Weights of a small transformer language model: MLP 1024 GeGLU, 28.1M parameters.
MLP neurons of a small language model. Each row is named by its layer, matrix (gate and up: input weights; down: output weights) and neuron, and shows model dimensions 64-159. Each number is 128 + 24 x the weight over its row's rms, rounded and kept within 0 to 255. A neuron's up and down rows have the sign that makes its largest values positive.
After each neuron's rows, "fires in" lists the words (lower case) most often at its 100 highest values on Wikipedia text that the model never trained on; "fires after" lists the tokens most often just before its 100 highest values on Wikipedia text that the model never trained on.

L13.gate319 [ 85 106 138 121 136 133 132 117 113 133 183 103 125 117 127 170 141  90 125 139 112 118 113 112 136 147 184 151 105 122 110 118  87 127 164 101 153 144 128 169  90 126 147 144 122 125 134 150 138 132 120 121 104 141 183 119 108 133 142  97 144 113 121 130 108 105 147 131  96 158 137 105  99 147 132 163 111 135 100 150 146 129 165 137 114 116 118 103 150 124 123 152 124  99 141 130]
L13.up319 [ 97 149 150 144 177 107 114 129 146 118 149 157 141 130 144 151 116 137 125 158 146 117 112 141 160 109 111 137  90 116 153 120 111 172 134 141 102 160  93 122  97 109  92 112 101 154 118 122 161 146 141 152 112 157 113 105 125 122 144 139 127 150 164 140 148 117 128 115 139 169 127 130 100 140  84 119 110 125 122  99 141 156 127 147 166 124 147 141 129  87 115 154 159 161 104 151]
L13.down319 [148 166  91 128 138 146 144 131 159 115 120  91 166 109 134 100 124 102 113 147  90 130 136 168 133 133 127 155 117 152 101 107 121 133 120 139 108  85 170  89 120 122 105 114 110 130 161  79 165 106  88  55 139 106 137  91 132 110 232 174 100 106 125 118  87 166 155 156 103 124 109 100 106 121 151 168 131 120  93 131 127 101  89 122 120 124 152 130 160 148 109 116 161 116 145 150]
fires in: "10", "12", "11", "14", "15", "100"
fires after: " ", " ("

L2.gate227 [158 105 141 150 154 159 129 106 109 132 147  92 139 148 132 150 180  86 133 159 136 177 113 155 147  84 120 169 177 147 138 137 121 105 129 109 128 132  91 134 139 125 151 173  90 148 126 135 120 102 143 128 125 134  85  98 142  77 151 153 148 134 119 127 148 162 138 124 117 150 111 153  90 120 150 110 130 116 130 130 166 153 156 176 104 128 123 125 145  98 162  93  94 118 154  98]
L2.up227 [119  99 131 128  96 103  69 111 102 134 136 118 117  94  55 126 156 160 135 130 117 155 151 102 124 163 160 125 126 108  85 156 147 175 113 128 151  66 139 130  99 113 128 133 185 144 148 122 159 116 159 152 117  92 133 124 113 179 116 108 111 152 170 123 137 151 130 115 132 128 153 140 137 137 135 119 122 122 139 144 143 160 139 123 147 128 118 123 106 144 115 112 120 111 153 116]
L2.down227 [128 159 165 130 152 139 128 101 162 117 123 121 186  85 155  99 128 140  98 118 151  96  95 123 124 114 153 160  81  94 118 140  93 137 129 156  99 141 134 166  92 182 124 128 165  89 165 180 140 186  92  99 152 141  96  77 133 138 134 142 102 121 129 120  90 111 110 129 127 145 133 109 144 126 147 145 103  88 149 146 128  88 116 132 148 141 149 127 167 158  74 161 176 127 106 109]
fires in: "10", "100", "as", "30", "40", "2010"
fires after: " ", " well", " $", "-", "20", "19"

L2.gate585 [136 161 146 107  94 111 147  96 122 157 131 102 114 110 154 117 136 156 151 149 165 180 126 139 164 153 150 167 148  98 146 145 108 148 110 109 138 143 152 156 165 133 159 149 147 114 112 113  89 143 109  96 142 166  98  87 124 114 143 119 120 101  88 123  82 150 133 140 186 142  99 122 103 104 146 152 128 126 106 145  96 119 147 177 117 152 185 108  83 151 117 106 119 127 161 126]
L2.up585 [132 134 148 169  81 148  51 144 146 133 142  98 124 126 119 118 135 140 101 144  94 127 200 130 160 160 105 108 145 116 115 113 117 143 146 124 135 132 131 152 131 117 103 136 146 105 114 150 112 128  92  91 123 139 134  92 177 141 117 115 167 154 195 132 146 127 161 136 139 162 109 141 151 119 100 147 133 159 130 139 142  93 107 128 128 118  90 110  76 148 126 153 128 136 151  70]
L2.down585 [149  73 120 118 148 161 138 127  90 132  96 154 121 135 127 175 149 139 138 144  95 133 140 133 102 144 150 136 124 107  91 124 106 127  98 166 101 131 132  60 106 121 167 137 134 107 179 116 122 126  96  98 160 121 139 126 146 117 177 125 113 160 128 126 148 137 100 120 110 124  94 182  82 125 115 105 143 131 136 153 149 132 114 122 140  96  94 129 125 117 143 151 100 169  91 119]
fires in: "new", "few", "following", "after", "similar", "female"
fires after: " a", " the", " |", " A", " named", " The"

L2.gate897 [161 151  82 110 134 142 152 128 156 121 108 150 156 148 123 111 127 138 142 125 116 141 163 109  84  92  85 117 149 135 116 148 109 156 150 121 104 141 132 128 143 142 110 134 110 188 118  96 140 154 177 119 114 160 101 116 190 137 113 114 148 154 115 120 128 151 138 134 151 121 126 128  96 114 138 160 141 144 145 162 128 131 197 119  89 158 169 122 128  82 127 169 115 167 104 168]
L2.up897 [123 121 140 167 117 116  90 112 120 130 143  98 105 157 136 133 110 141 127 119 105 170 125 101 121 114 102 127 135 133 133 167 151 134 122 159  97 124 114 130 169 138 171 127 115 124  83 179 102 112 144  98 147 119 105 144 142 123 138  55 155 101 182 114 110 134 157 147 129 162  77 140 136 134  83 133  75 137 102 138 139 110 138 127  75 133 121  95 163  98 158 192 131  67 184 110]
L2.down897 [128 163 113 109 131 134  53 161  98 128 142 135 130 112 147 113 118 167 154 144 120 121 109 128 149 121 124 130 109 123 101 138 113 123 129 133 139 144  73 158 117 111  96 142 125 153 151 121 127 147 146  31 153 112 128 111 153 165 203 104  85 112 115 112 104 179 161 187 103 146 107 113 118  87 143 127  94 137 119 107 149 128 156 152 109 157 115  98 139 110 140 111 105 147 133 121]
fires in: "30", "new"
fires after: " ", " the", "19", " The", ":"

L17.gate510 [148 121 155 125 151 151 147 120 135 143 159  88 148 146 111 106 148 172 132 111 153 135 153 128 154 103  90 135 109 142 196 103  84  64 148 123 108 143 118 135 107  97 127  92 108 149 128 119 117 156 135 154 148 132  72 173  77 136  99 131 107 141 127 145  83 154 106 101 107 156 126 125  98 119 145 116 123 172 126 108 125 113 156 127 112 161 138 113 130 141 132 130 122 116 108 144]
L17.up510 [122 125 153 178 135 125 109  83 143  99 139 119 127 139 131 116  87 120 146 154 151 123 158 162 137  89 147 114 124  94 165 127 127 150 161 119 134 153 145 159  89 109 147 101 132 140 120  91 145 130 146 139 114 138 112 103 105 135 141 130 143 111  89 183 113 168 110  99 100 144 124 128  93  89 181 146 112 147 100 129 175 126 148  95 154 153 113 130  85  90 150 156 136 126 126 133]
L17.down510 [129 118 121 112 140 136 137 143  62 157  93 153 133 107 164 135 143 178  77 124 141 139 129 149 137 123 148 137 111 104 142 106 101 134 139 135 101 133 129 116 152 103 166 113 132 131  99 155 137 127 145 120 107 119 158 165 138 146 128 149 130 177 158 119  93 142 107 142 132 151 121 159  82 160 126 152 123 109 120 134 135 153 122 159 143 137 100  97 102 138  72 142 120  85 129 114]
fires in: "during", "early", "of", "late", "later", "end"
fires after: ".", " the", " in", " end", " In", "=="

L8.gate424 [112 143 146 129 127 121  47 109 155  98 133 138 122 151 140 146 142 121 103  95 121 147 158 129  94  78 129 131  98 146 140 115 143 118 138 105  76 150 132 106 137 124 127 125  63 146 149 156 138 116 135 136 107 109 119 137 137 113 109 115 152 140 130 119 123 170 167 129 170  92 118 137 139 113 114 155 102 146 186 149  96  98 136 125 138 126 149 140  97 116 115 101  75 162 120 123]
L8.up424 [120 151 153 127 145 132 121 141 117  76 136 134 138 115 146 125 170 149 122 113 132 122 166 136 141 101 126 126 127 142  90 114 162 146 126 100 138 141 138 149 142 132 140 128 147 104  94 112 110 152 114 152 120 114 103 114 138 124 142 180 119 134 155  74 168 103  81 127 144 122 150 136 112 134 157 172 158 105  65 146 112  91  62 124 130 164 116  91 116 114 114 111 121 149 136 126]
L8.down424 [ 83 139 138 129 162 119 124 139 126 110 126 105 126 120 108 142  77 113 138 114 118 108 130 126 103 161 125 136 134 135 105 103 112 179 110 152 116 116 151 157 106  81 116 134 140 125 184 136 146 103 157 158 137 104 162 126 103 105 169 111 150 134  97 173 111 126 162  84 181 111 134 137 148 130 159 108 156 108 165 139 139  97 154 109 143 112 160 106 146 130 154 107 139 135 135 157]
fires in: "not", "also", "considered", "named", "no"
fires after: " was", " is", " are", " were", " I", " who"

L7.gate239 [118 148 167 108 111 164  66  98 130 105 165 102 142 110 136 108 166  89  95 125 126 129 111 114 114 110 118 125 179 166 132 108 115 119 139  72 125  92 136 137 174 147 117 141 145 118 123 129 144 141 107 118 136 146 149 105 151 120 109 128 150 140 111 140 104 131 109  71 140 127 150 141 118 165  90 109 109  93 130 115 112  72 110 111 154 126 118 132 103  92 151 173 159 167  98 106]
L7.up239 [143 122 147 153  78 112 124 116 132 128 148 113 131 140 177 168 137 127  79 151 172 115 142  97 120 141 119 136 132 132 103 118 123 122 133 152 115 140 161 132 134 111 132 153  97 127  98 122 153 118 105 132 119 138 155 101 127 135 113 105 129 111 120  78 127  91 120  89 150 141  93 138  85 133 126 166  95 118 107 129 132 118 143  92 117  94 145  83  56 132 135 141 121 145 119 136]
L7.down239 [163 148 147 121  98 107  99 155  77 135 107 154  81 133 125 130 102 107 132  98 115 150 135 124 117  94  99  98 138 124 146 193 133 141 145 133 126 125 124 124 141 138 143 121  93 128 101 144 106 138 139 121 126 138 142 121 114 136 160 163 148 116 171  91 168 102 114 120  95  98 137 129 142 156 158 149 144 122 109 124 137 108 149 151 129 132 151 127 137  84 182 151 126  63 162 145]
fires in: "a", "nour"
fires after: " as", " N", " was", " is", " o", " the"

L7.gate906 [146 147  68 130  88 110 106 147 146 141 141 122  94 131 112 111  97 114 162 162 131  93 143 120 158 101  79 112 148 139 111 138 130 105  95 114 109 159  88 129 118 156 151 109 123 172 152  98 119 106 114  94 127 164 136 118 101 151 123  87 132 157 118 102 136  92 148 102 166 157 128 138 106 148 170 159 105 125 137 120 122  91  86 140 145 140 131 102 155 131 146 121 131  85 158 136]
L7.up906 [158 169 129 130 122 137 105 104 137 132  83 119  95 166 112 147 176 143  86 123 168  96  96 117 130  96  84 136 162 109 139 124 124 121  97  80 127 139 153 115 181 111 127 122 136 123 112 141 129 134 104 117 130 130 143  88 150 133 152  83 115 126 129 120  90 121 138 144 157 119 107 118  82  97 119 161 137 118 126 137 154 121 102 158 169 178 124 102 120 123 112  81 134 158 127 144]
L7.down906 [119 122 155 156 127  97 144 157  98 149 152 115 180 123 112 174 157  87 104  85 128  93 100 178 128 154 109 161 153  89 145  98 134 118 162 143 154 138 140 128 124  77  90 147 135 140 105 143 153 151  93 125 118 126 111 132 108 157 149 141 158 121 160 138  95 103 110 111 131 135 147 107 138 115 101 100  97 130 130 141 131 110 126 162  80 166  52 125 141 150 147 150 115 144 135 125]
fires in: "of", "states"
fires after: " one", " United", " many", " all", " most", " some"

L2.gate610 [130 101 117 139 114 152 124 104 150 191 124 152 121 107 116 123 145 131 105 120 191 106 132  93 115 114  92 134 136 113 143 140  95 141 128 148 143 140 118 148 129 116 156 110 152 129 115 133 122 141 151 124 118 146 122 134 145 110 147 112 121 166 166 108 182 114 119 102 148 127 115 109 123 115 143 134 104 157 152 112 136 141  91 101 113 142 137 126 164 135 165 121 148 146  94 167]
L2.up610 [126 108 118 105 133 148 132 153 132 149 113 117 122 116  82 151 130 172 113 122 125 144 138 157 111 111 130 106 101 163  90 172  98 106 117 142 135 162 124 155 130 131 123 165 143 164 138 162 123 157 142 126  93 102 112 140  76 112 127 156 132 162  86 154  81 121 120 109 127 138 166 113 143 116 124 139  93 162 106 112 129 125 131 104 174 104  70 121 151 106 137 147 134 101 152 131]
L2.down610 [110 175 142 128 100 120 142  79 129 143 115 136 154 113 137 107 127 112 117 142 120  98 134 126 161 129  98 158 166 126 141  88 125 110 137  75 119  69 130 109 146 116 133 121 135 135  86 100 111 158 137 105 164 108 189 127 136 148 146 100 132  76 169 137 117 143 121 140 103  84 118 131 132 130 130 136 121 128 157 106  92 117 125 148 127 185 126 117 156 131 126 122  85 125 167 121]
fires in: "states", "of", "force", "sharqiya", "benjamin"
fires after: " United", " members", "q", " Ben"

L9.gate568 [114 117 137 156 111 136 129 106 133 146 135 112 162 165  95 156  61  89 136 110 133 129  99 103  88 129 102 154  98 147 127 169 105 129  83 139 107 110 170 136 126  84 147 124  99 145 111 146  95 133 124 132 117 155 133 138 119 129 105 124 136 113 138 114  90 115 107 147 140  82 150 112 129 132 180 136 172 108 103 122 111 134 114 119 124 149 129 142 153 126 143  86 135 139  84 125]
L9.up568 [139 149 161 142 137 142 100 111 123 129 145 126 148 145 113 130 125 131 114  97 111 101 123 114 131 101 131 117 143 122 122 114 128 118 111 157 105 131 167 142 194 178 126 161 184  99 113 123  79 150 102 132 116 157 119  76 147  77 156 144 149 129  97  95 124 158 100 129 118 117 122 101 165 139 176 112 147 159 114 172  79 141 141 113 152 143 126 103 140  96 150 132 159 142 177 108]
L9.down568 [120 118 160 125  66 135 152 133 126 124 121 141 150 141 134 112 125 102 169 113 120 139 111 158 129 134 154 140 130 147 132 134 103 134 122  78 131 121 136 131  96  97 147 159 168 136 168 119 186 107 130 199 109 134 178 162 121 135 170 108 120 133 125 104 119 105  89 191 155 112  98  90 123 125 121 148 138 140 117  95 117 110 133 167 101 123 105 145  95 127 121 123 124 120 132 126]
fires in: "which", "not", "also", "known"
fires after: ",", "),", " M", " is"

L2.gate72 [149 164 128 114 119 161  94 119 131 157 130  89  91 129 116  99 154  90 144 123 127 138 163  94 137 149 153 117 121 124 138 139 134 115 129 135 112  87 163 139 161 145 169  89  66 153 150 108 111 111 122 119 109 149 166 137 124 139 145 120 138 169 135 114 195 110  95  70 109 129 125 100  88 122 135 170 141 120 147 127 111 118 176 127 124 138 140 126  95 160 108 158 152 106 122 146]
L2.up72 [134 128 142 106  91 115 154 138 145 180 152 100 124 124 123 116 140 127 165 162 140 141 108 136 172  87 137 147 122  80 115  78 125 154  74 147 166 139 172 115 129  86  88 145 137 169 146 118 148 148 127 132 133 155 106 115  84 124 118 129 111 188 161  98 142 116 151 138 162 147 144 111 136  89 108 143 123 125 119 141 151 107 137 148 151 150 114 109 148 125 169  75 152 119 159 150]
L2.down72 [149 115 136 126 106 140 146 121 172 160 135 132 139 118 123 156 145 169 113 169 153 147 101 135  96 163 123 122 117 124 153  89 147 141 114 128 110 136 135 102 113 162 163 155 136 108 130 127 120 122 113  86 115  95 107 155 111  85 178 121 132 142  93 119 105 146  96 138  88 136 102 114 110 143 129 113 163 112 137 108 159 118  88  98 161  56 145  98 155 101 116 152 136 155 109 166]
fires in: "career", "admiral", "division", "car", "squadron"
fires after: " the", " Ad", " his", " First", " F"

L7.gate492 [143 135 137 132 137 122 124 121 164 123 114 118 136 141 114 134 135 132  80 112 133 134 189 101 131 157 133  95 182 169 127  96 150  83 176 121  65 151  99 134 107 119 123 162 148 137 197 103  96 128 136 108 100  97  84 159 144  76 110 140 146  95 172 126 128  92 169  92 136 109 122 136 119 141 154 123 149 103  93 100  94  90 134 147 128  82 125 120 116 179 139 120 127 128 144 136]
L7.up492 [111 139 164 144 107 124  63 128 125 113 132 126 137 107 115 127 145 136 110 142 138 126 161 129  97  98 120 168 141 156 142 136 127 101 134  96 133 173 163 157 141 147 166 138 122 115 118 171 118 108 128  80 115 174 157  94 160 117 163 106 145 105 140 178 104 121 131 142 147 110 138 134 169 132 106 123 121 151 156 159 118  86 139 147  99 108  95 106  96 150 122 160 105 101 111  62]
L7.down492 [126 153 118 136 151 112 138 117 120 120 116 118  85 117 103 126 115 112 125  98 114 140 151  98  92 116 109 111 154 171 143 123 135 115 107 105 129 112 140 121 148 205 101 173 143  94 150 163 109 141 139 109 138  98 119 140 110 154 166  93 141 118 137 129 173 130 136 119 158 118 145 158 123 154 121 119 109  85 117 143  93 139 152 129 139 132 133 124 141 113 104 155 119 106 120 122]
fires in: "a", "well", "of", "also"
fires after: " as", " As", "As"

L9.gate439 [129 122 131 130 105 154 106 100 150 104 151  76 123 147 124  80 170 114  82 108  97 145 104 123 143  98 127 107 133 129 149 108  95 137 118  98 111 173 122  83 139 119 131 115  85 156  98 107 126 154 110 164 143 164 118 113 117 116 119 116 104  87 147 144 177  96 113 101 160 147 168 159  96 102 131  87  96 106 148 118 149  89 138 121 148 151 107  60 145  89 106 132 136 132 168 132]
L9.up439 [129 157 125  84 133 137 113 108 125 115 155 118 122 101 151  82 145 118 146 100 170 147 126 120 156 126  94 118 134 119 103  95 119 133 107  90 141 151 132 103  97 141  86 136 119 132 124 115 162 158 123 169  89 151 162  97  73 175 115 129 131 100 163 116 130 102 141 168  71 170 158 147  99 110 151 123 118 152 151 160 145 152 131 125 118 173 122 112 124 144 138  97 151 105 165 110]
L9.down439 [102 111 136 122 146 120 169 127  53  82 141 106 145 159 135 103 125 116 128 165 101 141 106 126 136 116 148 163  76 146 157 133 153 132 145  96 122 150  94 132 118 106 166  99 127 156 172 119 126 130 126 127 125 109 142 127 138 158 181 129 111 136 173 122 164 168 132 172  92 112 139  77 158 115 127  75 126 135 138 107 129  95 104 116  93 117 136  86 121 143  90 128 113 103 110 140]
fires in: "21", "24", "22", "23"
fires after: " ", " S"

L2.gate856 [126 103 114 169  95  80 157 144 123 123 152 118 140 136 130  99  67 138 120  90 183 148 157  99 147 148 132 131 122 123 109 144 140 129 177 166 152 136 120 146 122 124 126 117  81 115  73 121 143  97 110 123 131 168 157 146 136 130 110 110 127 151  64  86 103  96 153 143 110 167 184 152 140 145 127 147 116 109 126 107 128 130 112 136 162 149  98 154 122 145 158 152 131 147 156 176]
L2.up856 [127 123 110 104 121 106 148 138 137  97 208 135 143 169 123 139 109 164 100 154 118 118  85 125 143 142 161 131 124 134  44 152 136 133  90 153 157 100 141 141 122 107 148 189 136 140 124 137  86 174 162 153 116 115 116 140 113 154 117 101 138  79 142 158  94 107 105 133  95 122  91 117 140 137 133  94 138 167 149 144 118 110 133 104 133 180 115  60 107 120 164 108 104 124 144 131]
L2.down856 [133 113 154 168 151 140 110 123 120 149 114  97 131  85 113 113 130 109 170 124  92 111 159 124 110 105  57 136 132 113 150 112 127 141 173  78 109 141 148 135 141 154 105  79 119 129 131 131 126 100 155 137 133 154 159 145 145 118 168 167 121 145 110 137 163 130  67 137 174 118 168 101 134 110 128 114 123 123 122 121 104 108 141 114 115 139 159 156 104 148 100 129 107 114 147 134]
fires in: "also", "originally", "eventually", "now", "previously", "later"
fires after: " was", " is", " and", " were"

L2.gate974 [128 135 115 107 161 148 129 138 155 124 177 129 120 132 146 141 153 139  91 143 143  89 134 102 110 166  89 128 142 187 126 144 117 114 144 126 129 134  92 158 129 118 112 140 140 151 116 113 100 129 136 146 146 116  84 104 146 118 135 114 166 113 100 106 186 151  99 122 150  90 110 173 105 130 150 161 104 104 141 115 147 111 180 123 112 136 134  52 104 100 120 121  92 137 145 118]
L2.up974 [146 117 166 138 123 105 148 139  94 136 148 109 113 174 143  95  99 154 138 107 129 140 149 137 127 162 121 128 112 150 106 141 132 131 127 189 120  68 160 102 136 157 142  81 155 108  99  87 122 119 134 100 190 123 154 145 130 158 132 107 128 136 135  81 115 109 156  98 107 158 151 120  95 105  99 102  98 185  99 118 145 139 112 136  94  94 112 141 115  97 110 123 112 166 121 126]
L2.down974 [137 159 145 166 129  86 115 131 122 108 103 119 146  96 159 109  85 181 100  88 110 148 109 111 141 128 116  86 138 160 178 119 126  64 109 148 122 121 141 123 135  84 150 107 123 125 127 142 115  99 151 171 118 123 165 140 106 149 134 132 119  89 118  80 125 105 124 114 123 124 113 118 160 151 106 123 102 117 141 147 172 145 100  60 148  66 100 129 106 133  96  99 132 150 146 108]
fires in: "a", "an", "called", "dry"
fires after: " is", " d", " be", " was", " not"

L18.gate709 [ 83 115 133 161 129 102 133 174 168 133 130 158  90 126 113 173  99 144 133 106 132 113 148 129 175 130 132 146 118 171 144 118 124 134 154 113 100 111  95 133 164  94  97 147 140 131 148  91 137 107  94 133 128 162 119 128 149 108 112 121 140 118 186 138 138 110 151 144 142 139 137 115 143 132  98 123 129 154 163 119 129 147 135  91 123 141 142 122 131 132 102 155 142  99 159 114]
L18.up709 [129 114 114 142 171 143 111 140 149 139 123 166 167  96 132 139  94 110 109 119 170 112 191 112 130 117 124 106 143 130 114 169 144  80 136 134 150 111 145 124 106 117 102 143 132 188 155 132 136 154 122 143 158 157 128 130 125 133 113  95 148 112 104 107 122 158 128 118 146 126 122 121 103 122  94 137 138  94 131 134 133 145 154 177 120  97 107  79 140 128 122 115 130 149 131 142]
L18.down709 [132 145 190 146 105 119 144 149  56 152 146 118 178 118 111 123 107 106 116 114 141 144  89 149 127 134 117 143 152 117 155 154 155 100 102 151  91 138 116 149 115 132 116 109 136  73 110 147 131 123 157 138 129  76 134 143 158  62 182 153 140 109 140 131 123 125 143 143 118 146 105 128  96 126 124 126 106 107 184 169 143 118 131 116 140 149  98 148 139 182 109 167  86 169  89 134]
fires in: "be", "been", "have", "2019"
fires after: " to", "19", "20", " would", " had", " not"

L7.gate896 [136 122 123 124  87 164 100  74 136  87 147 122 159 142 131 126 166 121 126 129 104 157 105 170 119 133 113 113 126 137 158 119 160 109 102 124 115 153 116 160 150 128 170 116 151 126 181 122  82 117 128 151  73 145 100  81 112  93 107 114 136 116  98  85 106 135 121 179 126 107 121 144 101 115 139 104 143 122 125 119 151 131 125  82 116 157 178 100 118 151 130 144  99 120 130 145]
L7.up896 [129 159 137 173 130 106 133  91 114  78 144 109  91 143 154 166 118 129 153 154 116 177 163 148 124  85 171 107 146 101 106 111 124 141 145 100  76 168  98 138 171 105 135 113 144 131  98 137  80 138 140 110 128 136  85 102 149 119 133 119 124 158 126 138 128 135 119 108 119 124 123 166 111 115  84  95 169 140 168 127  97 122 107 118 129 138 173 110 103 121 140 146  98 146 101 120]
L7.down896 [168 109 152 159 115 123 132  94 100 101 131 121 117 121  99 135 114 115 148 150  94 156 129 122 128 127 127 137 165 147 140  98 167 101 102  92 131 148  99 130 187 110 145  88 161 135 156 148 141 132 122  93 119 114  96  86 121  94 141 154 142  96 140 154 141 141 153 134 112 126 122 116 110 133 118 104 113 117 171 130 102 120 114  87 118  97  94 132 163 161 108 123  90 106 110  81]
fires in: "early", "well", "part", "a", "short"
fires after: " as", " a", "==", " and", " in"

L8.gate579 [139 140  98  98 102 136 114 125 150 112 117 116 124 146 132 125 127 150 113 118 181  96  97 115 130 156 112 123  91 149 104 147 136  91 134 139 125 138 126 158 139  95 126 147 103 124 107  73 122 120 136 129  98 133 118 127 143  96 104 142 139 175 100 106 121 165 139  97 138 151 151 117 114 138 132 166 118 150 115 176 102 119 140 171 115 135 137 136 143 139 170 130 136 167 117 146]
L8.up579 [138 127 124 154 179 129  96 108 157 134  95 158 111  85 125 152 162 138  93 141 100 180  96 124  90 121 156 138  85 132 120 127 124 160 124  72 121 131 133 149 137  93  71 153 125 110 108 104 191 136 109 153  71 141 160 112 140 126 107 113 115 130 129 172 115 144 153 125 178 101 134 108 130  89 132 156 142 148 130 103 159 165 106 117 124  86 133 116  97 107 128 155  98 128 116 134]
L8.down579 [136 139 124  98 160 136 141 105 147 113 152 118 112 115 171 130  88 154 136 130 118 151 115 108  95 137 181 174 128  89 132  98 112 163 125 160 111 143 123 122 130 138  89  82 111 109 153 158 131 138 141 127 188 141 150 138 115 143 142 107 125 107 150 118  94 112 128 109 118 150 101 177 146 124 158 133 143 130 101 127 111 114 135 125  94 159 105 169 140 145 133 131 104 123 160 120]
fires in: "it"
fires after: ".", " -"

L17.gate805 [167 149 130  61 162 173  76 120 121  88 129 120 121 104 118  77 154 108 126 139 149 112 107 151  80 150  96 123 107 126 104 124 121 132 108 132 116 195 121  86 145  88 157 149 108 122 121 113 138 167  89 139 129 139 144 141 125 115 130 108 104 103 125 104 106 122 110 127 111 189 137 130 104 137 166  90 156 131 171  99 106 105 122 125 126 166 111 134 170 143 119 137 115 112 170 133]
L17.up805 [131 138 156 143 149 102  88 168 143 119 116 141 168 151 138 118 157 195 131 106 135 125 101 100 115 139 132 143 104 155 187 108 113 135 149 103 135 120 153 125 150 165 138 126 147 144 152 111 103 120  94 114  89 166 136  79 138 141 112 131 113 156  95 136 122 116 143  94 112 122 136 118 143 133  90 106 146 154  78 108 116 136 193 124 166 148 126 125 124 177 105 145 127 110 136  99]
L17.down805 [134 119 117 112  94 154 126 113  99 124 126 113 102 128 133 110 116 131 108 110 150 133 134 129 139 113 112  89 135 112 129 168 126 142 101 141 116 103  55 146 114 111 130 150 169 139 105  75 123 114 123 126 137 152 162 138 122 131 167 140 134 150 130  82 121 133 131 108 113 115 123  90 128 132 171 133 129 101 169 149 146 126  95 130  84  84 148 116 109 107 133 183 110 143 111 169]
fires in: "and", "while"
fires after: ","

L2.gate650 [155  94 114 131 121 107 118 130 136 156 138 182 132 125  90 118 163 144 134  94 204 118 108 123 139 108  96 125 129 102 154 155  99 187 150 104 152 141 173 124 136 153 153 121 124 140 102 136 134 126 130  83 120  99 138 116 174 114  72 107 125 120 149 130 184 125 117 122 118 142 137 155 119 153 159 115 144 162 138  95 119 137  97  98 119 118 115 100 103 149 117 117  97  86 153 154]
L2.up650 [147 107 123 174  95 104 111 108 139 139 109 132  97 143 153 182 112 116 125 144 135 174 150 124 108 124 112 116 152 134 147 114 143 158 132 112 108 132 178 107 137 148 148 174 115 152  98  92 126 156 131 119 143 159 117 101 143 156 100 140 148 128 164 130 120  93 143  93 129 113 106 103 102  80 156 103 161 131 153 111 147 142 130 123 108 130 142 127 151 117 115 146 135 160 166 151]
L2.down650 [ 92  91 132 167 130 154 126 144  40 125 128 167  92 110 150 141 159 102 148 101 110 100 106 142 106 149 173 155 138 106 182 140 104 137  74 129 130 101 139  86 120 138 158 156 137 142 114 127 132 135 130  34 118 117 152 107 137 144 157 143 122  96 106 133 123 132 132 128  96 178 101 157 111  92 144 100 119 134  83 157 155 129 137 110 123 127  93  91 186 144 137 150 154 119 123 115]
fires in: "this"
fires after: ".", " of", " In", ";", " in", ","

L13.gate1012 [ 96 100 202 129 161 121 135 117 130 125 111 119 103 134 149 149 147 151 136 125 137 111  94 117 160 162 107 166 147 141 112  93 107 120 155 135  98  97 118 118  98 132 162  97 136 143 134 156 121 119 145 122 124 121 119 140 138 158 142 114 141  98 111 120 127 164 115  64 130 135 123  76 103 124 111 138 156 106 117 125 115 114 111 158  87 122 153 133 158 113 130 108 133 109 128 149]
L13.up1012 [125 169 128 118 145  99 120 118 131  97 116 106  86 137 114 137 119 135 131 132 119 138 146 135 117 123 134 150 123 139 140 109 161 109 104 142 105 122  59 124 149 129  93 121 136 173  92 133 124  99 111 157  94 133  77 138 133 141 119 157 123  52 160 125 169 184 134 124 154 142 115  94 118 124  93 139 128 163 147 146 114 132 152 160 115 144 141 123 169  92 121 143 137 126 170  83]
L13.down1012 [115 148 125 138 111 184 114 166  95 102 131 142 111 118 147 149 133 104 116 127 105 125  84 126 132 142 144 131 109  89  80 135 130 129 154 129 111 120 141 118 127 100 122  97 133 129 159 120 179 147 111 113 162 147 133  93  46 108 169 141 105 121 152 138  88 152 146 156 150 130 103  82 153 127  85 130 147 119 144 136 137 144  96  98 132 124 161 106  91 152 113 155 141 131 125 155]
fires in: "22", "30", "29", "31", "28", "in"
fires after: " ", "–"